{"n_layer": 16, "d_model": 160, "n_head": 2, "n_kv_head": 2, "head_dim": 64, "d_mlp": 512, "vocab_size": 8192, "activation": "swiglu", "norm": "rmsnorm", "norm_place": "pre", "norm_eps": 1e-05, "positions": "rope", "rope_base": 10000.0, "rope_fraction": 1.0, "qk_norm": false, "attn_scale": 0.125, "bias": "none", "tie_embeddings": false, "parallel_block": false, "init": "normal", "init_std_qkv": 0.0605, "init_std_o": 0.0, "init_std_up": 0.0605, "init_std_down": 0.0, "optimizer": "muon_variant", "lr": 0.0119, "lr_mult_qkv": 0.7, "lr_mult_o": 4.0, "lr_mult_up": 0.83, "beta1": 0.9, "lr_head": 0.00429, "grad_clip": 2.0, "warmup_steps": 200, "schedule": "wsd", "decay_fraction": 1.0, "decay_shape": "pow", "final_lr_fraction": 0.0, "batch_tokens": 32768, "seq_len": 1024, "doc_mask": false, "train_tokens": 149300000, "steps": 4557, "dataset": "wikipedia_en"}
MLP neurons of a small language model. Each row is named by its layer, matrix (gate and up: input weights) and neuron, and shows model dimensions 0-95. Each number is 128 + 24 x the weight over its row's rms, rounded and kept within 0 to 255. Numbers have three digits each. A neuron's up and down rows have the sign that makes its largest values positive.
After each neuron's rows, "fires in" lists the words (lower case) most often at its 100 highest values on Wikipedia text that the model never trained on.

L2.gate239:131163114133126083141185074135118126133123140139159170115114109115117154092126198094099138126155163134111129115113144148140168108162135134094120143112102115143114120094133114130126128145099149129157113139093106106093118093100115138148101146161087123149145094141127157134139136114088218116
L2.up239:117111122114125152164107115091091152150152154100153155131102118102094148120080107133167155109107168103101088094119142152134164132128114114148123091124118125119117109107114133113116117101109117103084123121140131140142113155081143106051133156092124058099092149125109148149112119116163126132
fires in: "by", "through", "bypass"

L5.gate180:175172184150137161139121090110161131133132163136122154105176108151105115155133145106132126130118121169132129138111136143121113145160168151124144109165141087087126152080135092119094147143132090128170123134095109144123081117145155098138102135184141123121085127135135135115144111139134136119
L5.up180:141112129168109175128154125128149128130130178123122122124179112185104142120122117096145116160138158152134132113091166133137118180152171144099132117141157113130146141093129074194149141124145115127181121136100108119173125088167167147149125128162143130094108124132129131099184100104102114127
fires in: "its", "an", "their"

L4.gate2:090153144195067107132143077131103099153144151123144138145091130139140134126131147150093131119135136106171136179131139127116137120163123139135129119141100132106142114089121120131126163141112178113121142127121108133109145118107136170118178100176158099090136107120108086150116124100131152113
L4.up2:165088120119098159126160089185105149148154115117120137088180122090161148102138133149130121112158105104055148120105121133087171068144132126127137124145146110112139121131159131118109107115172147134127117097155121133157138150095136102129135047111144138113099139156134117138138140119128098132
fires in: "by", "as", "1", "10"

L11.gate139:141139195132136086131127179141191152126149130134109122153131165109088099115127126127137162121151087126116117139119163121134105139138137142147143073116143105108100133097095145137112103118123110131146134084182144137126140114140117137152151129088114133096131190098089140154147103139129161141
L11.up139:106089158125122159128132141108127134124087137149094099136148126094152109105152141116137097143124105097138131104138186116106114147153117136095130143105103115118166167132115159146105138125122126143164145114155133103132113107163104147144154152134133162157110119113149098165087117115116099162
fires in: "he", "she"

L5.gate248:112072119155090125114175128134091143086131100104170114134109091120122140131136112093085163151120125148145152127075101140123094123131093154119145128135136133119091134084109149087109152145120157086167100109130120080127116147132105131162114168131135111099123130130130133108119156173150097141
L5.up248:090103151096092127136138148124117181131113106089128166146092096165170149150106146103101141130105131111087123110135114188106117145103089151103167130128159129131116107127110145100126112083111091146158097122142113095149116126137135143125137149155128070096110159166122095160122101141127159130
fires in: "of", "to", "by", "in", "as", "for"

L5.gate460:149104107123100142118164130093141140095140176124141122077132102179116150139127159125110122119098108127115106143145120155099154136140150104121159131144094119152132149128146102161120179151134107141083098156129095164120111150104109120113151144152115101099159099153155072120133129126131133103
L5.up460:133127094095105133116135136101127144131112132099136095126168137095114125136147190129109140092103131121139125098096096129157127113104138122139182084126129120110125155121112129122141095163138148105119109141128092117162084154148117145135085161126131131091115138158127090141153150124111147150
fires in: "as", "to", "of"

L10.gate46:088102151157089161178148138121137164133138119077153162100137123150128160069121131108131197138136119138122122135157162170127152153141109096136141076141118132124124104137117159125101172163167112144094130117115151118131093154132132142120150147125135105078143099102111124143128118127119176126
L10.up46:124109163112106188149133166143141133118096150120102165067166100098150107124122130117167165107135103151134162131129129165127130157114147117140144141129117176104124110108091141147111136153055108153143121140153144132138134169191141171130119133153095126119119128080123165120083108148110153129
fires in: "by", "under", "at", "for", "to", "with"

L8.gate146:102150112144132149160131102135129128180132131087156132095114118132115111078132120114159166131125119106096103127127149131099152096155118114125124106123151094110085125139109101106101134149102167116103117149156140122160128112163098126132128163138153098130136133141158145126112100128119161094
L8.up146:106138141094130126121160110143117129139127104118161124109167104098127136114107129081149124123181112123108154145113144083164142087135098132108101127114094079109150067153128153123127163132119167102111119168160142158080155107127113118132183147112114110145098115161161165121125135136107178104
fires in: "with", "on", "against", "across", "by", "in"

L3.gate384:140123124146113169136189138113126137113091088118131138155143155163118143155129079142189116136142122118102147123078116107057131119102145149141158122137122150166124128089094132097104145108166115112117101146153125106148129119098051150166122107128136127174133149120121140118105147136116129136
L3.up384:201114103123144126142140171080079145076106108095121118147142140119166114126121120155173123111106086101143168128119150114086145125096108136129162143153113128099128095121145136122100123064114098170135094146145100126116149125121123148103084091126148153168134132149120166105159102143134157137
fires in: "local", "regular", "professional", "national", "city", "senior"

L4.gate143:132151143132171144120167105134123178146105049095132112086170093130138162124125155121130148109146092094158108115138128121115101139112145064127115118138134131146162112153100127085120116136144098160158125181130098153166170139134110163122123128102121165175098090128115123101138103114102153108
L4.up143:132142144124201171099151151137120142141156122118106131133116157121178156098120157134161087112168082106134131117161179146157157107139102136082134163116139140114086087096173089149125136115129165110116121131116174123101154169133140156147164112153084123108130115109090098127137142142110108128
fires in: "name", "william", "father", "rajan", "elizabeth", "henry"

L8.gate499:127084065142130153119097116112148099098152129135146126133135152134130154124143128114120163102107087128156153094139129114110141151094096126152162143119149116139105127152099124115081135147138123122097107108094192110098117131128115128102164149133154174092162111128100137135143115080091152105
L8.up499:137144128129111110088148119137171160124142172150134100089154146072114119106101157123089165129102124101195143120099113154120099106107133148151127105111088102110098144121141100124135164095106133131128126118147115110095131183153130111101099146108116147107144149098127119154134117146080084107
fires in: "at", "in", "from", "indonesia", "through"

L12.gate30:136130070136110132116153140127128170079108115122158139099173109141103114125117146133106151108163092129105107074160158130075108109131106150176118135165107108118093139128093139105106146135118120139093127129105133143148126139147134143132128140125132103095162111128144113159121133117115160104
L12.up30:115124130129121150094147123088148113153121101132177133091144126114140092126111117108127134138133121081144109097127103124126127144141132125107114140135130099099102134132130118123107160094186122141140143122160092136145140115154112105130118128099108151146122148114159098101113118136127140095
fires in: "in", "to", "at"

L4.gate21:122124103163142118135122103114111091114147094087111135085117153075135120108148109151151127138119107111107102081150100173071144123115117104130173111111143128127094101128132130082128148164155088155138104119107135134128085115127152130161129167139150113106137133146088105138108113132134150124
L4.up21:092123134107102132105162173093145143172116154141135126097151146124109138145127107164103127114116136179155132128110135157082118152117109122176116131127113144133173120106115088147128134124117133118114082138107153175145135137120135149117092139100147184156142140098168121117094129100082144097
fires in: "in", "on", "from", "of"

L5.gate51:146116129090169152102144171102159112119090126098152109162149126199123131121109159139147115118145111163077142133145159115140101098148137122144103134127079131112140115151144071132158127136144152155116147150129168115126142148129152142104173121174088113128151126138126142100087143093124150094
L5.up51:117050138135107121132099093112167147104110139110110129136135123136134154129131116139135139126119141127120155116111133116104150160152127110144132142128154135126101146098122120157124160141203112112139125107148102111130116113173115093092143159084141163120141140147131104154139141129170129126
fires in: "of", "to", "for"

L5.gate268:087108103106160133091176150127133136150089136118134124126160080154080153157172163083130151112115103156164163140108128146116135144115115108125154144130063109148128115150125100150135114132137120128113140142178094132115133158151087111136149117186125128123120151141141155087123107101148148101
L5.up268:102169105112102155145151077092113115129125142157108099154114114120141127146121100141145176098131137108135131161067110099117152128141118098121166107134137123177150134093109145125115139130080131148115107098161115148114127143115107125114127161106064119158115131133118167124112130166194125114
fires in: "to", "that", "in", "of", "with", "after"

L10.gate55:112175138142114093133091127125084101113121117156124125135101110115112100106172111143139167148142134137139109101143116113099122190142098131149120137150081141160102142187102152158109118124136185160111111089140139097145129117112163144153145119190115113153150171130121119137119108131151123103
L10.up55:124163135144135122123110137118132133102085174134109097097130087169143132128146103144128129160114148127125122112154113112135137155109143116149147119143131149115091160152126114135114094143152161113129122091125117106153142136110108111172152145199128074139145104134154094157101108121117133095
fires in: "in"

L7.gate284:104110098128138197103140099114138142154064118108131131164124097183111128145096095092134108149123100121116106107143127092128126109130096123083109112119088093124139123145132134127096101122180101113107123143166167104173099150142117144151115117141123160123116145140154105082101094106112125080
L7.up284:087146106164157163139115102074098123132098117134158184149136074141109128136136113090124092170132093123121110150163094075128125100115131140096122107114096102114138156102132141168102113108106090152136113143174129096186132148168119122167135146142128157153128143112149126115083104135113136121
fires in: "to", "at", "in", "of", "for"

L3.gate355:140122109108116131133192168112145101131060123129106109118172126123110133118152090127141149142131105120155145101086133135094126163152146130113113111155077113102082167089133097122150126121124127169135092138105151136175132132090100127131145116114128183131160148125144148149174156121099122090
L3.up355:132132094095125141091142137145156105147103116131080127132191117097137119115152121124141134143099107143133136151076112134116119185128100170132138124140111113092098128083069110136109131129136116146153122157130146153142145114158076089154139131142135146135148151114114133165154123131128138088
fires in: "state", "world", "common", "professional", "national", "nations"

L3.gate232:171158163131155128144062142108110156141118146114108145135147134134100139129134118124143105107136141073117146143142150134153141083094163147190109151156137138146092150121181144156143126140111174163144099150127140129125133094137171115114122093174136098128111127117116089159128106123130155145
L3.up232:149149114143158174162109155145078149131137119148085178137104136145070144154121145129134138117156148088126168177145156134120143092081124180146130139112116110110123141125165153139144148091121120183147146129088145144161107106158145098123108079121134132105112133146139120124137123115091106135
fires in: "one"

L3.gate203:152130175128130144181106170120132104112133125130130137120101146142156097143117121122086134093160126129122119110141132071118139117089124132136103147139129131075128127122110160133162142088109115128082122150107128156126151157162193123080136059114099088127118167165124131146167138134127151161
L3.up203:144153179112120145161152151130103127150096115145145129142121169158170103145116111124082149119133104137104128124135147115115139160130120122129102147123111154090089109125125127173151124123168079125096131106123111157124116123164190156118155085156104121142090123140172095143193137137144097147
fires in: "this", "some", "any", "none", "one", "each"

L11.gate282:174106074100143151086122153152111166127089127084169159138149116158114121089144112127173120127102107104147153091156081152114141152151096122137161147156093155150094126140155129123137143099127134175126128091128124099130089116131155130140115134170158146154153140097121115126132102122150112128
L11.up282:117154144104127137164085092120120145144138184075163108144100076171146151142120103157158114128139113109135133091126091140086125132116095118125115094113122122130139118127141129127111121122120138165141100127120108160167118105117158140105158130132135163175135178150138092117079115122080146104
fires in: "in", "5"

L12.gate40:092135147119141092140130136147124101131105126147122140101103129130091059137137112117124116139102113135144131138130106119074174146103103112153114128171158111153102117137113146116139136099167136108156151111107148144121141102087158152146166108109140141112103125114167150155148140104121107098
L12.up40:115085133131142134129126164154116091136113120176150143119134133123119092147110084158146127167135108145113126129110115132084151121115123065143135128144178104148123169162122102087128126133113135099156140122106149172084115115106111130122152116108132169106130101136115128122126120107108130124
fires in: "japanese", "american", "english", "italian"

L2.gate485:091135165123179142140139143164100119162139157129088069123109081162142084139125149096158158133108108157098158134151145120135116164188101140119108102123111124128147097106129112130122161116146101119112114129117155125160136118101114101121130122095121117101141161120150136180133143129127115141
L2.up485:126127160123125124097156133136179094173147142103146093093141139148145105137116140114080162159134130162131150138138165083148156099150111110138157139136138165157131109106148116124161113143124126133187115141114097147086093133142099128121128131113114128143123099146110156054165116083145129158
fires in: "paris", "georgia", "india", "wisconsin", "national", "currently"

L2.gate213:143139152121161136067074155129118123099098149153170119074144118100133127118110143101128097076093109141087088137142139122092113153104143120110106104121153105070102133117163131139128152125128121109149146126135126121120136128119105133155164116150103125115077156121140123120093138115117135148
L2.up213:148090149125127150081073122130141125110113140086141141138105122113150131155118107143097108111088122155107108065119160103082142109150125127090114107139157122140096127129124100123123113115128158117148144163095124111112125089097155160153143149165180111140089115129147123145145115104158164120
fires in: "new", "its", "scientific", "british", "historic", "their"

L5.gate333:156116125140138247110139134129159131139123136144116125105155103110151112122121098093131075142148124127126099084128128106155138125133126159153091110127175133121110138134150120115135142111145138131139113178156118107161132150149159153091139145164083105110139102130105083103152107146098133128
L5.up333:164133095113109206138142159114184134155146177108154130112155100106136070145143074096117094115134109117115127071138102133090138110152109110133094127166145101123127158124130131118101109147126127151166115160128084085158168174132148123134136142155105105114137127150148118111118131157113112105
fires in: "an", "her", "for", "of"

L2.gate190:112143126130129178111152114162139143089118121135111162115135079094118122168102132072117126112130097147086092114133121153092086110111163135129109094105116154108102154121161106150160105091129105102112142154098102138121098131143155113128095150130112117109138154098141162121068149107116087130
L2.up190:092150088148099147090136143134136123112113172126140167145130071145095125134096094065114114077084091127087154117109145144122088139130113118151119100090103154097097129121112149125128119124128125078116142137111158131133119122132137093144140150163131175085131131114143149132109166139103122113
fires in: "its", "their", "remains", "runs"

L5.gate440:100184112142089176137146091134120147167064159107148163146151107099125108130111120119132130138122126089143125182124138114113161159146123077156146134140140120122144116108094142102140093139112099094121128149142122171164100150145093175167097127191162115140129141124122108122105092106107154091
L5.up440:074120123151133154135166152149106117114073137171161153143148118130149113132132128101155111126065127124134128151129158115115143128147112096145104113113129097143135106119143155116133110147113121089144094155140145157179136163119092150135161160143145112122112129135143116131091124129094144108
fires in: "by", "from", "of", "with", "to", "for"